python train.py --n_layer=14 --d_model=384 --n_head=6 --n_kv_head=6 --head_dim=32 --d_mlp=1536 --vocab_size=10860 --activation="tanh_gelu" --norm="layernorm" --norm_place="pre" --norm_eps=1e-05 --positions="learned" --qk_norm=false --attn_scale=0.177 --bias="all" --tie_embeddings=false --parallel_block=false --init="normal" --init_std_qkv=0.0182 --init_std_o=0.0182 --init_std_up=0.0182 --init_std_down=0.0 --optimizer="muon_variant" --lr=0.00574 --lr_mult_o=3.0 --lr_mult_up=0.713 --beta1=0.95 --lr_head=0.00823 --warmup_steps=200 --schedule="wsd" --decay_fraction=0.947 --decay_shape="sqrt" --final_lr_fraction=0.1 --batch_tokens=131072 --seq_len=1024 --doc_mask=true --train_tokens=608300000 --steps=4641 --dataset="wikipedia_en"
MLP neurons of a small language model. Each row is named by its layer, matrix (up: input weights) and neuron, and shows model dimensions 272-367. Each number is 50 + 10 x the weight over its row's rms, rounded and kept within 0 to 99.
A block is one neuron, or neurons of one layer that tend to fire together. After each block is what it responds to, as a language model described it from the Wikipedia text at the highest values.

L5.up91:47 64 58 57 29 51 55 43 51 72 50 53 47 46 47 51 45 75 42 52 43 51 47 58 52 52 45 51 46 48 59 37 61 53 66 37 58 58 37 78 64 64 45 63 54 47 55 62 46 48 58 73 49 48 61 72 53 58 35 65 32 48 43 34 37 55 42 54 45 38 15 51 82 53 52 62 36 47 51 64 42 52 34 58 55 50 30 56 46 57 57 61 43 39 53 55
L5.up649:42 50 60 43 54 58 54 50 53 49 44 65 29 54 43 46 31 40 41 36 39 41 60 64 47 44 45 52 49 60 49 52 64 39 41 45 46 46 49 49 52 66 50 64 49 66 41 54 56 57 32 48 47 51 58 42 58 41 49 49 44 72 46 41 54 49 47 51 56 54 47 35 62 62 65 79 62 39 60 51 41 57 61 37 41 70 69 51 47 47 52 46 38 46 49 49
L5.up710:35 44 57 49 58 65 47 68 81 65 57 59 28 56 34 72 55 59 47 53 68 50 44 74 47 33 47 56 36 51 56 49 62 58 70 30 40 53 66 50 70 43 57 51 57 42 67 48 66 60 59 45 46 46 47 58 56 61 60 42 51 61 55 47 40 39 30 52 45 52 69 49 38 50 50 54 48 48 55 73 48 66 42 45 54 49 51 49 48 73 48 63 54 37 53 51
L5.up847:48 59 54 46 44 46 49 59 42 50 62 49 40 50 47 36 47 60 52 46 52 50 59 44 46 54 45 55 60 53 56 40 50 28 63 54 47 44 48 60 35 57 72 39 51 55 36 62 42 61 44 44 52 26 36 44 48 67 65 71 44 58 61 60 52 49 58 39 51 51 50 74 34 42 52 55 58 53 40 57 59 69 44 59 43 56 55 47 55 57 61 56 46 51 58 34
L5.up1009:39 53 48 61 64 73 65 55 47 52 54 56 27 47 40 61 34 43 75 49 51 63 48 61 39 50 33 55 57 59 67 35 45 45 61 31 51 32 39 63 50 54 49 33 59 60 68 43 49 61 59 47 45 52 47 48 51 66 72 47 37 58 39 54 54 58 60 48 39 49 46 52 61 60 53 53 51 52 50 60 65 50 58 49 37 61 58 45 49 49 51 75 34 40 50 59
L5.up1430:52 54 51 56 56 52 58 64 54 49 44 37 51 60 52 45 47 56 48 47 52 50 44 54 59 47 52 61 64 39 51 34 36 50 66 46 46 51 48 62 53 65 47 60 74 65 62 73 47 56 46 45 45 40 64 50 61 63 45 81 48 52 54 27 66 43 44 47 49 52 40 55 54 45 46 48 57 43 49 54 52 59 46 57 57 52 32 47 58 55 43 53 35 48 56 36
L5.up1478:52 61 45 47 67 36 56 57 49 68 54 50 45 39 51 42 33 64 54 47 52 56 47 59 52 45 51 52 60 47 44 48 38 53 67 45 35 57 62 42 49 57 48 52 53 55 36 51 57 34 39 55 62 65 56 37 55 83 50 51 57 55 49 60 34 48 61 34 51 46 63 54 52 49 46 60 53 49 51 43 33 42 35 48 49 50 47 59 52 57 38 50 28 47 60 39
L5.up1526:45 50 51 61 49 38 46 42 57 59 54 60 38 50 58 53 34 66 64 58 36 48 64 48 56 48 59 58 70 34 53 63 48 44 53 29 53 51 59 55 68 55 57 35 49 39 36 48 51 63 53 46 54 40 48 53 56 63 60 61 40 33 49 52 29 68 38 49 38 58 58 41 49 52 52 56 52 62 71 47 45 46 49 47 42 67 52 64 52 68 62 41 40 24 27 61
Responds to: First subword of a surname or final name part after a given name in unpunctuated lists of people, such as Hu, Hor(owitz), Fil(ipescu).

L7.up1:52 53 62 45 43 63 50 71 56 58 37 57 57 41 39 46 58 39 49 60 60 77 61 55 52 49 46 38 45 59 50 49 56 40 42 66 51 50 46 56 68 36 56 68 51 41 50 50 64 52 45 60 37 38 47 48 30 41 37 60 48 61 53 48 52 57 50 48 45 33 56 58 59 43 51 55 43 54 43 62 45 51 44 46 29 60 44 49 54 48 51 47 45 53 51 52
L7.up9:48 33 42 41 41 55 37 57 66 53 38 47 45 52 47 61 46 56 31 33 59 59 64 62 46 66 32 56 50 55 45 52 56 47 68 60 47 64 39 60 69 38 55 54 57 37 53 49 58 40 45 56 53 49 40 57 41 43 35 39 48 56 50 57 59 53 50 43 48 46 55 34 37 46 47 53 35 53 75 50 64 48 39 51 48 48 71 35 51 50 51 60 52 60 52 63
L7.up131:39 62 60 43 64 62 39 58 62 62 45 30 38 57 55 41 45 47 57 51 58 54 71 44 38 45 61 61 47 42 53 38 49 48 53 43 78 46 48 55 39 54 49 46 52 43 64 50 43 30 35 33 47 53 50 41 66 65 49 58 56 55 52 56 64 42 52 53 58 58 33 52 50 52 47 62 49 58 33 32 27 46 62 31 36 70 54 57 61 61 59 58 58 47 51 34
L7.up374:53 64 54 58 52 63 44 45 48 34 68 45 32 56 45 57 27 57 46 47 66 54 64 52 50 54 58 72 53 50 45 46 66 68 36 44 52 47 28 66 47 40 58 27 65 59 46 43 47 62 32 25 49 53 42 66 50 47 64 61 41 57 48 62 43 35 47 48 58 50 49 52 49 35 30 55 52 40 78 41 56 55 57 47 38 64 70 51 48 60 52 41 53 48 46 41
L7.up627:55 48 45 61 27 38 54 46 75 36 44 52 39 53 66 47 57 53 45 46 47 61 47 51 44 61 59 39 52 51 40 58 46 50 62 62 49 49 37 49 57 46 39 60 43 61 65 49 60 67 54 43 60 45 64 53 62 54 58 49 51 54 31 66 57 43 39 46 52 51 55 39 47 62 55 60 43 43 43 47 42 52 45 48 67 49 42 40 43 48 58 61 61 45 64 51
L7.up766:47 51 43 48 48 44 38 52 52 52 38 42 57 50 61 44 61 49 39 43 58 60 44 61 49 57 42 53 43 58 49 47 55 53 67 69 38 49 47 53 47 49 48 53 46 41 53 45 53 44 48 62 53 53 70 35 63 52 35 61 45 57 55 61 40 48 52 42 51 37 61 54 55 58 44 60 53 51 46 56 49 57 53 47 41 63 53 58 26 59 59 42 39 42 48 57
L7.up908:35 49 42 55 60 65 52 63 33 63 56 67 56 49 57 53 34 45 49 37 46 58 48 68 59 52 52 55 66 55 59 61 55 51 45 36 55 49 52 37 41 44 43 58 58 28 48 40 59 68 53 57 51 43 54 40 63 43 46 50 59 59 58 48 51 50 53 52 63 59 38 57 31 59 36 47 43 37 47 40 58 45 39 46 45 39 47 58 57 45 73 44 67 42 46 48
L7.up1191:51 45 49 54 53 36 72 51 45 40 36 36 72 50 40 38 43 56 27 69 54 50 35 59 37 70 56 50 59 69 59 62 55 44 39 73 58 38 36 59 45 57 55 55 52 48 60 40 45 72 48 53 42 41 64 52 67 64 65 41 46 37 60 37 46 48 27 47 55 50 44 67 47 56 49 57 47 47 35 45 67 50 54 64 46 43 53 48 52 58 49 56 49 49 47 46
Responds to: Final word-pieces of personal names and role or title nouns that come right before a name, such as Gregor-io, Richard-son, the architect, Brigadier general.

L5.up6:39 50 48 61 57 44 60 41 46 53 48 63 51 58 44 45 54 42 57 66 39 58 55 45 51 54 45 71 59 45 59 47 43 53 55 45 44 46 61 60 54 47 62 50 46 58 61 58 60 49 64 39 63 52 65 43 48 40 41 53 38 69 39 38 38 52 41 51 52 28 49 74 52 76 60 58 51 28 43 58 44 49 51 45 60 66 50 43 36 48 52 43 56 42 41 39
L5.up16:54 66 48 71 38 61 46 54 31 56 60 36 41 60 35 52 42 50 59 72 61 46 37 47 57 44 54 48 46 53 46 45 53 28 62 54 42 28 42 48 38 39 51 60 55 51 49 56 54 69 63 70 66 58 29 70 59 47 60 49 55 48 47 53 44 42 37 53 51 41 47 48 51 53 40 47 35 41 40 51 51 51 34 44 53 62 32 57 43 45 52 46 56 50 56 47
L5.up719:53 61 22 40 56 67 51 45 35 35 57 33 49 57 47 46 67 52 44 46 20 60 40 50 43 50 46 51 58 45 57 56 45 66 58 42 40 57 48 69 37 53 50 76 48 37 59 51 64 40 54 43 42 59 50 52 64 59 41 46 76 54 60 62 87 45 53 57 46 50 56 51 62 59 65 59 55 46 62 72 33 49 47 42 45 45 57 46 47 49 39 50 41 41 43 51
L5.up781:41 60 42 41 44 47 42 45 36 51 50 45 65 58 37 76 57 42 52 32 54 47 59 43 33 40 32 40 41 50 46 48 57 46 48 53 51 38 46 66 45 53 42 63 46 49 68 61 65 60 54 46 34 53 54 43 43 42 30 47 61 56 69 59 74 47 59 56 51 38 70 45 59 44 30 59 35 42 54 62 48 50 39 40 48 45 57 57 57 52 55 37 40 40 51 52
L5.up927:55 51 28 34 48 54 35 60 59 53 55 49 64 56 60 55 60 35 32 61 54 57 42 49 46 48 57 50 75 53 49 49 82 46 46 39 40 34 41 57 61 47 63 55 42 61 42 41 67 65 61 79 36 60 41 48 54 44 49 50 38 72 44 53 45 42 48 49 49 45 64 56 50 49 39 56 63 44 40 56 59 46 48 40 46 42 39 68 64 51 50 46 52 63 45 53
L5.up979:33 54 43 54 53 55 57 49 51 36 62 65 40 44 48 50 67 40 48 59 39 52 29 39 60 55 43 49 63 43 48 51 56 42 65 54 31 24 46 55 47 37 61 49 52 45 47 52 39 44 50 50 56 54 53 46 40 56 45 47 66 53 55 48 56 48 56 47 57 47 76 41 52 65 50 49 34 50 53 62 57 57 46 49 41 47 42 54 41 55 48 44 49 62 51 59
L5.up1083:47 51 44 45 56 57 53 47 59 48 39 56 46 59 38 53 73 64 62 55 49 66 53 51 44 48 42 49 52 29 46 51 50 45 58 68 50 47 44 59 59 41 56 68 44 45 45 50 51 44 53 44 45 50 41 43 45 52 60 53 64 44 48 69 48 42 60 52 55 30 54 59 37 73 55 68 50 43 65 48 37 52 45 55 52 54 46 47 55 50 58 62 41 58 41 35
L5.up1376:58 62 46 43 43 43 41 42 51 55 53 34 42 44 41 47 73 64 49 46 26 58 44 52 39 48 29 50 66 43 41 37 40 44 51 42 38 39 47 66 45 39 69 53 35 35 45 61 54 58 51 49 47 51 47 61 59 49 47 51 36 49 59 46 62 48 58 52 71 51 56 52 48 70 41 61 62 19 42 52 56 46 56 46 50 62 73 59 47 52 54 46 48 49 49 55
Responds to: Commas fused to the last piece of a multi-token word ending a clause, as in "process," "existence," "Birmingham," "members," often followed by and/which/including.

L4.up932:55 63 53 55 72 54 51 52 47 60 39 45 62 52 35 46 26 36 52 58 57 50 50 52 48 52 49 61 41 27 57 58 61 58 53 50 54 50 43 27 47 51 56 70 64 52 26 64 62 61 50 37 45 46 52 42 45 50 61 62 57 53 48 48 63 55 50 54 42 54 56 47 66 43 49 36 53 54 39 48 47 39 39 59 59 41 40 49 47 57 50 42 84 52 48 39
Responds to: Nouns naming a person's role, office or occupation, often just before a name or "of", such as Governor, director, professor, coach, Minister; also agent-noun word endings like -ologist and -ator.

L5.up30:48 46 53 52 38 42 52 43 62 63 41 49 45 37 43 37 40 56 63 45 69 73 55 62 49 56 53 71 47 25 67 45 59 51 56 46 46 55 63 41 52 53 49 43 52 50 48 59 59 44 55 49 60 43 63 65 43 77 48 48 47 55 47 56 09 56 44 42 55 43 44 58 41 42 57 44 54 52 48 48 56 53 44 37 49 53 44 45 48 41 55 44 47 37 45 56
L5.up81:40 33 66 67 53 56 55 57 63 48 44 62 45 44 42 24 26 61 48 46 76 64 57 51 63 52 48 52 37 43 51 46 50 56 54 50 56 54 56 60 72 35 53 50 57 39 48 49 49 31 48 41 65 59 46 50 51 53 41 34 49 57 56 56 37 42 34 34 52 37 53 17 64 31 43 52 41 52 40 52 40 67 39 55 48 40 47 34 51 50 60 48 52 55 50 52
L5.up188:48 40 58 30 51 50 43 65 41 55 51 49 37 33 43 65 45 51 71 54 49 43 52 47 48 64 39 58 52 46 71 43 52 54 64 61 51 54 34 34 56 57 59 39 42 45 63 48 48 40 43 42 62 59 53 51 51 54 71 42 55 48 53 63 60 53 60 49 60 42 45 42 69 33 59 56 40 50 51 56 44 57 44 37 55 45 49 43 54 58 43 49 32 57 44 57
L5.up473:46 44 63 62 35 53 45 47 57 49 50 40 62 34 53 56 55 47 48 26 40 59 55 30 46 62 53 67 49 42 58 46 52 47 65 46 57 42 26 39 46 48 50 29 44 22 50 52 49 44 44 51 42 54 54 47 46 66 35 53 38 34 59 74 56 48 49 44 47 37 38 47 46 57 71 63 35 56 43 56 56 52 61 46 59 36 59 50 53 69 35 44 52 30 49 50
L5.up622:52 69 50 43 50 61 59 42 66 54 50 47 69 37 51 51 28 42 57 32 43 55 52 49 54 48 29 76 64 78 55 62 60 55 65 44 50 51 47 54 55 52 49 49 58 37 68 33 54 45 50 42 45 50 57 44 42 59 44 37 52 53 44 57 47 45 45 49 53 47 63 35 43 54 45 65 31 44 34 50 39 49 48 41 76 45 68 46 59 64 41 48 52 37 39 61
L5.up1073:48 47 51 45 38 49 49 42 38 71 54 52 51 50 46 54 35 58 51 37 50 43 57 48 62 59 57 52 42 45 40 70 46 44 42 51 37 52 34 45 45 57 50 52 46 31 52 70 37 54 47 35 55 41 66 46 54 54 45 67 42 57 32 50 44 55 56 61 64 45 43 55 58 43 48 61 41 50 52 47 73 65 52 59 39 58 36 58 56 50 49 46 60 28 45 61
L5.up1237:42 43 49 34 41 40 41 46 37 52 62 30 81 38 42 56 41 36 51 53 70 43 44 52 61 53 50 54 51 52 46 39 67 53 57 43 55 48 42 50 58 45 43 35 42 52 51 43 49 28 55 46 56 64 41 41 52 55 36 56 50 41 45 65 61 53 52 44 55 47 55 62 44 55 46 28 54 51 47 52 26 53 65 55 57 50 68 50 47 59 58 29 54 62 54 30
L5.up1444:46 39 65 58 51 61 48 55 28 49 45 50 51 39 60 69 51 48 55 61 65 41 52 55 60 61 25 52 56 28 60 48 38 45 46 58 23 46 61 61 49 53 46 56 39 38 82 56 42 63 60 59 72 56 47 53 55 55 44 56 44 67 63 56 50 58 38 64 36 19 61 72 54 50 52 52 44 55 52 44 60 38 61 54 72 45 46 57 38 45 41 49 39 48 54 48
Responds to: Fires on words inside multi-word proper names of organizations, programs and journals, such as Group, Management, Program, or "of" in Journal of, with weaker scattered hits elsewhere.

L4.up1097:46 42 32 70 45 50 54 46 52 49 41 46 23 48 65 56 46 45 39 34 46 51 49 50 49 30 58 32 49 44 59 54 52 29 32 53 57 47 52 45 51 46 55 46 38 53 23 44 61 37 54 58 49 44 42 53 50 46 46 51 42 37 51 51 41 75 75 43 46 56 60 22 60 47 54 49 61 66 47 49 54 41 49 48 57 39 55 61 55 44 55 47 63 46 61 63
Responds to: Word-piece tokens in the middle of a split word, mostly place and personal names in lists and tables, such as Boy-ert-own, H-ert-fordshire, Portst-ew-art, plus adverb endings like norther-ly and open-ly.

L4.up882:41 35 57 46 52 54 45 52 39 69 47 52 31 51 59 61 74 39 61 48 63 50 57 43 43 49 47 48 47 38 59 58 23 62 45 44 55 47 41 46 58 36 33 59 47 56 50 39 49 54 17 49 50 61 56 60 58 40 59 61 40 52 65 65 65 54 44 56 51 53 54 59 50 47 53 40 29 19 66 49 48 48 56 44 56 46 56 65 48 53 58 44 36 64 52 50
Responds to: Commas ending an introductory or list phrase, often glued to a word ending: dates like In July 2013, places like Vienna, or list items like dairy,.

L7.up277:44 61 57 61 47 42 51 63 40 48 58 63 31 39 50 62 08 50 66 50 38 40 36 43 50 54 51 66 57 58 52 52 58 44 44 45 66 49 63 60 47 49 55 58 54 41 60 53 48 54 47 40 56 52 45 59 54 63 50 71 47 35 56 48 42 50 46 47 46 59 26 43 56 68 56 62 46 51 65 40 47 60 53 45 53 76 56 60 58 39 51 72 47 44 58 34
L7.up320:49 47 58 63 68 34 68 43 52 55 45 62 41 53 51 62 37 35 63 59 56 56 56 48 43 44 52 57 61 51 45 69 44 61 60 43 63 53 60 58 43 51 45 40 36 38 53 42 46 30 44 51 55 44 41 47 46 52 45 37 53 64 51 57 60 64 65 42 63 52 51 52 37 65 61 45 66 49 47 40 41 42 42 40 39 45 30 58 63 54 54 39 38 53 35 46
L7.up395:42 50 48 67 40 57 56 47 45 45 16 54 07 49 46 62 41 54 65 42 40 61 58 51 50 48 50 69 45 41 63 39 74 49 72 34 54 50 56 59 54 52 51 53 58 39 47 46 41 55 51 52 51 40 53 47 62 49 51 53 51 61 41 44 43 57 61 48 51 46 50 46 46 78 52 60 69 51 58 52 36 41 50 47 41 56 41 40 56 69 46 48 39 42 53 37
L7.up399:47 42 54 54 46 51 64 55 70 60 46 49 31 43 37 41 53 58 44 51 55 41 57 61 35 55 63 60 56 41 39 57 65 59 56 48 30 59 58 52 46 64 49 64 47 60 43 41 65 50 36 45 56 40 45 54 60 64 41 31 50 54 31 53 34 39 53 68 56 54 52 50 64 52 49 58 46 46 54 53 51 61 35 45 28 37 65 52 41 53 45 58 58 28 47 48
L7.up539:56 50 50 62 65 45 63 58 34 70 43 47 49 40 55 57 18 61 48 47 56 37 66 41 30 50 40 56 43 27 52 53 62 46 53 47 52 58 59 53 44 59 58 46 57 53 58 50 64 43 42 69 52 48 31 46 31 57 43 49 43 56 51 61 43 56 44 44 47 50 61 49 45 74 47 69 53 49 57 47 39 45 28 48 44 62 47 48 44 50 57 65 49 48 62 29
L7.up1253:59 58 49 71 52 55 44 44 53 50 49 47 30 49 41 68 52 52 53 50 40 32 37 61 50 46 46 62 52 51 54 51 45 67 49 43 24 49 32 54 40 41 52 49 54 39 54 49 48 49 41 43 50 51 44 50 50 53 48 56 40 43 35 45 55 38 55 48 59 60 12 71 57 72 53 51 45 29 66 46 53 56 39 52 38 61 62 53 64 51 47 49 32 36 55 59
L7.up1290:55 47 50 62 60 54 31 13 67 51 51 47 29 47 58 55 59 43 51 57 54 52 48 47 48 38 57 47 47 52 61 45 70 54 60 58 51 47 64 63 47 42 39 51 41 44 39 46 53 50 47 45 56 46 30 59 48 63 64 46 49 36 44 48 65 61 41 38 45 50 66 54 43 34 63 70 59 49 61 39 37 50 59 60 49 62 43 32 67 56 45 56 34 62 64 63
L7.up1457:42 54 51 80 51 57 59 45 35 56 50 49 22 48 41 68 53 53 54 46 41 57 55 48 51 61 51 41 50 59 76 44 46 47 63 58 50 42 40 56 41 53 49 71 49 52 69 56 51 63 47 37 66 50 48 49 64 52 44 81 57 48 38 61 42 54 25 49 70 50 37 60 55 75 62 67 46 66 55 52 38 54 50 46 37 69 48 31 40 48 49 61 51 60 38 59
Responds to: Word-final pieces and middle words of multi-part proper names, such as Swim-ming Championships, International Film Festival, Muntean-u, Banjo-Too-ie.

L7.up4:48 44 35 49 62 54 42 53 46 46 53 45 52 60 52 60 51 55 60 30 39 50 51 24 21 40 47 54 47 57 42 41 62 44 56 41 52 46 51 57 58 50 28 48 46 57 66 48 44 68 07 38 59 55 49 33 38 46 52 32 54 41 53 52 58 58 38 55 53 52 50 32 49 45 32 61 46 55 55 58 46 42 52 45 43 50 53 57 53 46 57 43 37 47 37 58
L7.up86:36 45 62 41 62 58 47 70 56 63 48 47 39 64 44 38 47 56 71 49 60 57 36 51 57 59 58 51 58 53 40 52 55 58 58 34 50 43 41 51 47 48 47 61 41 60 53 58 53 55 46 48 57 47 52 31 42 45 64 47 56 32 48 52 56 37 42 55 57 50 60 46 54 56 37 46 35 57 38 53 25 57 41 38 37 56 58 52 58 44 52 42 57 58 35 67
L7.up122:61 34 38 44 66 27 53 51 50 48 35 39 41 60 45 53 56 51 59 56 62 52 33 39 54 48 65 54 54 61 41 45 60 53 67 53 17 40 68 52 68 43 30 57 47 59 51 55 41 66 42 58 50 65 50 45 56 51 49 45 59 63 70 59 55 49 42 57 55 43 55 43 63 47 41 61 58 48 60 31 48 55 47 36 45 44 61 49 65 53 51 57 47 46 37 30
L7.up142:53 40 38 50 57 52 43 55 50 65 33 33 61 61 43 46 53 34 52 46 66 48 44 34 56 44 31 47 58 53 46 31 49 53 48 45 38 48 44 45 68 76 47 40 49 65 53 41 36 55 43 33 59 46 45 48 57 54 67 54 58 36 43 61 40 53 47 48 44 47 53 40 57 43 41 29 36 41 57 52 57 56 32 52 51 51 54 56 43 50 37 66 41 56 35 54
L7.up307:30 60 36 47 56 68 58 60 31 36 46 51 59 46 49 47 52 53 48 87 58 44 44 36 41 60 41 46 41 40 40 50 56 45 52 67 62 40 46 60 48 53 54 38 53 56 57 35 41 48 40 44 46 57 51 71 39 54 48 35 60 43 52 36 58 47 51 52 48 29 46 51 54 53 34 53 56 50 41 50 55 46 37 39 53 54 60 51 39 34 51 52 31 43 49 54
L7.up674:62 48 37 52 50 59 44 44 61 44 58 51 49 69 38 51 51 33 35 72 34 41 56 54 55 63 54 40 59 51 42 57 61 45 60 69 52 17 31 57 53 39 59 68 55 58 50 51 55 48 49 51 33 61 47 44 39 33 64 48 60 53 58 16 48 50 42 44 67 37 63 50 41 44 49 46 43 52 41 50 58 65 38 41 47 47 36 40 49 58 51 29 42 51 57 52
L7.up844:64 53 12 54 54 49 69 57 55 54 48 30 65 37 47 60 70 38 44 70 70 39 46 34 33 47 24 41 47 29 46 49 52 62 55 52 50 51 67 50 55 49 43 59 50 40 49 67 64 60 50 61 46 62 40 58 48 41 48 45 27 71 80 59 64 33 48 51 49 46 55 51 27 51 40 55 52 58 45 34 62 47 60 45 51 56 58 63 57 53 57 55 35 25 43 47
L7.up930:63 63 38 66 57 17 52 45 60 59 67 46 53 64 44 47 49 31 57 54 50 37 40 42 54 51 50 35 52 33 37 52 62 58 53 44 51 31 49 45 60 47 56 62 51 51 54 52 59 57 62 52 53 53 35 53 59 42 53 47 49 75 52 33 60 56 50 45 45 32 54 70 63 36 43 53 50 55 56 49 51 56 54 43 18 46 72 49 48 69 61 56 22 37 61 37
Responds to: Commas, often fused to a word ending, that close an opening or subordinate clause before the main clause or continuation, e.g. "pandemic," "Overall," "year,".

L4.up672:50 47 61 50 53 52 50 53 49 59 52 66 54 48 43 47 49 50 46 48 81 57 56 55 50 51 56 61 33 14 44 41 43 55 40 60 62 47 50 54 71 49 57 43 52 40 54 48 37 58 54 54 56 52 52 67 67 54 53 56 43 52 51 47 47 58 49 50 47 42 50 35 68 68 36 42 45 44 68 51 33 45 38 53 43 62 38 54 54 48 35 55 37 33 50 51
Responds to: Mainly institutional nouns starting a unit name in lists, such as Faculty, School, Team, Management; also scattered mid-word pieces like ind, pr, ov.

L5.up386:49 47 43 51 45 47 73 49 51 41 49 48 51 37 24 65 40 46 58 28 34 55 44 63 75 58 61 35 50 64 54 57 64 48 38 58 48 62 41 61 51 49 39 43 44 23 56 53 45 42 64 44 35 54 52 38 45 28 49 53 48 52 47 60 43 51 50 53 48 41 58 52 39 32 48 49 49 61 51 43 60 59 49 67 38 49 51 43 60 63 56 38 72 65 45 53
L5.up427:46 68 39 46 54 47 74 32 69 46 51 37 42 59 36 50 56 45 45 46 44 34 49 45 69 61 52 50 48 63 58 44 61 55 71 50 45 50 51 37 44 28 64 56 56 41 52 63 59 46 50 48 53 56 29 45 57 49 44 40 47 47 50 55 58 29 47 50 59 46 52 53 41 62 47 47 31 53 34 47 54 58 48 45 44 55 49 45 46 76 64 50 50 44 62 43
L5.up850:52 54 59 70 49 55 44 42 53 33 40 31 48 41 42 37 49 54 43 45 48 52 57 42 65 45 51 65 51 66 53 48 41 49 39 56 54 65 49 63 62 27 48 55 53 36 35 61 43 24 56 52 53 55 43 47 59 43 66 40 54 27 47 56 52 55 68 50 57 40 48 46 45 47 50 41 60 63 48 55 67 57 61 57 40 47 52 56 61 50 50 45 64 51 55 43
L5.up909:55 59 50 45 64 42 53 56 53 50 54 44 54 54 67 46 51 39 39 66 47 67 50 49 52 48 54 61 64 47 47 57 51 61 46 47 49 53 59 64 61 48 50 67 50 47 57 48 50 47 52 46 60 39 44 20 47 62 57 49 45 44 36 47 52 67 56 67 47 50 42 61 40 64 40 62 46 44 59 50 42 61 40 57 58 40 31 42 60 36 44 36 54 58 47 48
L5.up919:51 51 60 36 44 39 20 52 59 71 48 43 58 58 62 59 46 51 55 40 67 54 40 54 48 42 45 43 59 37 43 47 54 38 50 50 63 58 51 39 54 74 46 45 65 50 32 63 54 47 65 49 36 39 52 51 40 54 50 47 52 59 59 61 51 49 54 56 66 47 42 55 73 57 39 55 34 62 39 54 59 48 68 44 34 39 62 60 43 71 63 54 51 46 49 60
L5.up997:48 42 55 57 42 43 61 60 46 48 49 61 64 65 51 40 43 41 58 41 41 38 64 59 40 70 42 64 45 63 65 51 40 34 53 45 60 59 32 66 53 56 54 51 38 57 61 59 36 45 51 49 50 54 51 53 55 62 69 43 51 47 53 54 72 57 55 50 44 51 40 48 85 47 53 72 49 46 64 51 65 74 52 46 50 51 63 38 48 50 58 49 59 63 43 43
L5.up1238:35 46 42 48 50 50 42 49 67 55 34 52 61 65 49 42 25 46 37 62 61 48 44 70 45 65 39 38 37 36 49 58 49 53 30 57 44 51 50 37 47 33 58 55 56 49 37 41 64 55 37 50 51 46 41 29 52 45 51 59 48 50 43 47 43 51 44 45 52 44 50 54 57 44 42 28 50 64 44 61 63 51 60 66 51 38 52 73 51 63 42 34 78 63 39 51
L5.up1415:40 30 56 60 46 30 48 46 64 59 52 40 61 52 30 43 48 29 67 49 52 40 40 67 70 44 53 41 69 51 47 43 57 43 43 43 43 43 50 37 47 54 38 58 49 49 47 43 57 49 50 40 61 54 47 44 46 52 62 45 69 43 42 48 71 44 39 26 42 59 31 50 53 45 42 39 57 47 32 41 43 32 49 62 50 51 59 45 60 69 42 44 58 50 53 30
Responds to: Nouns naming a person's role, title or relation, often ending a table cell, heading or short bio line, such as Minister, player, wife; also percentages and section-heading words.

L7.up479:44 66 65 45 45 32 73 60 43 61 54 41 46 47 47 40 46 62 60 42 40 67 42 44 51 38 52 60 45 68 68 39 45 50 53 43 37 70 50 48 62 23 51 50 53 33 40 53 41 61 47 49 38 43 59 40 38 61 58 45 34 64 42 59 27 37 51 37 42 50 47 37 41 31 52 56 45 52 50 52 37 45 50 58 60 52 60 45 49 67 41 58 66 52 33 56
L7.up684:56 64 57 53 36 48 71 46 66 41 18 50 47 54 71 48 65 64 44 29 46 59 56 67 61 52 54 56 42 61 65 62 56 43 63 54 49 46 53 50 63 33 49 57 63 35 64 43 46 46 41 58 62 48 33 39 47 56 27 46 47 56 47 53 37 33 65 52 56 53 41 60 49 54 44 45 59 43 56 61 36 57 39 36 34 44 46 55 60 67 37 53 40 40 44 40
L7.up910:36 63 53 34 45 47 49 64 60 59 48 58 62 43 46 48 40 55 58 46 43 52 51 42 43 33 45 60 46 55 50 45 59 53 41 53 51 54 57 56 52 34 44 40 45 37 53 58 62 44 23 49 45 33 51 54 48 56 46 58 28 66 37 68 41 49 55 52 53 46 62 49 52 41 47 44 52 53 61 50 51 62 51 50 53 55 43 69 37 50 41 59 46 52 50 48
L7.up1003:52 57 48 49 49 49 60 52 51 58 44 56 37 48 57 55 26 52 54 52 38 54 64 54 55 42 36 48 60 58 42 25 55 53 62 49 41 55 62 60 53 57 55 57 56 45 38 54 43 59 50 52 56 44 49 45 65 74 47 53 44 52 52 52 60 58 52 51 51 24 76 42 37 46 52 57 82 42 68 58 45 46 59 49 52 53 61 48 42 41 48 51 57 41 56 44
L7.up1237:36 48 58 47 48 58 54 66 42 51 63 18 69 49 51 41 42 50 73 67 36 39 51 49 53 60 49 64 32 51 57 40 42 35 59 52 37 70 44 46 51 43 53 39 60 35 57 46 38 26 43 56 53 54 31 46 41 57 37 55 53 57 40 52 36 47 45 52 34 55 54 52 40 35 50 47 56 54 44 47 34 49 59 31 56 52 48 51 53 54 54 52 63 46 36 50
L7.up1251:56 63 40 41 68 39 65 61 55 51 28 59 39 27 46 55 39 50 50 52 43 70 55 56 51 42 33 38 69 41 46 56 56 44 49 54 24 55 47 61 57 37 47 42 60 51 53 36 54 56 43 49 54 54 45 40 62 48 48 38 38 63 53 58 60 62 47 46 57 38 57 47 53 70 35 61 53 34 50 59 30 58 49 57 57 60 40 51 73 51 56 44 47 38 62 44
L7.up1259:56 51 58 64 45 67 46 69 51 46 45 54 40 42 57 45 46 55 47 31 53 61 57 33 38 34 34 50 52 32 53 47 39 42 45 61 28 48 56 57 55 35 50 38 36 47 46 53 69 60 39 49 61 49 35 37 38 68 55 46 35 50 47 63 35 46 56 30 39 33 57 55 43 62 35 53 51 58 54 50 45 40 70 44 50 41 48 55 58 56 47 46 48 61 53 54
L7.up1501:57 59 64 51 42 34 57 70 58 49 42 43 50 53 35 55 62 40 56 54 49 60 48 39 50 46 39 46 32 57 50 44 42 49 54 50 58 60 53 51 66 34 47 59 39 52 35 39 55 61 45 43 63 41 46 43 40 68 45 49 54 58 45 52 45 57 61 44 48 37 50 41 48 39 44 57 59 58 55 57 42 56 52 51 65 45 37 41 49 56 70 19 43 38 46 47
Responds to: Function words, mostly "of", in the middle of multi-word proper names and titles, such as Agency for the Prevention of, The Death of Marat, and Who Are the Girls.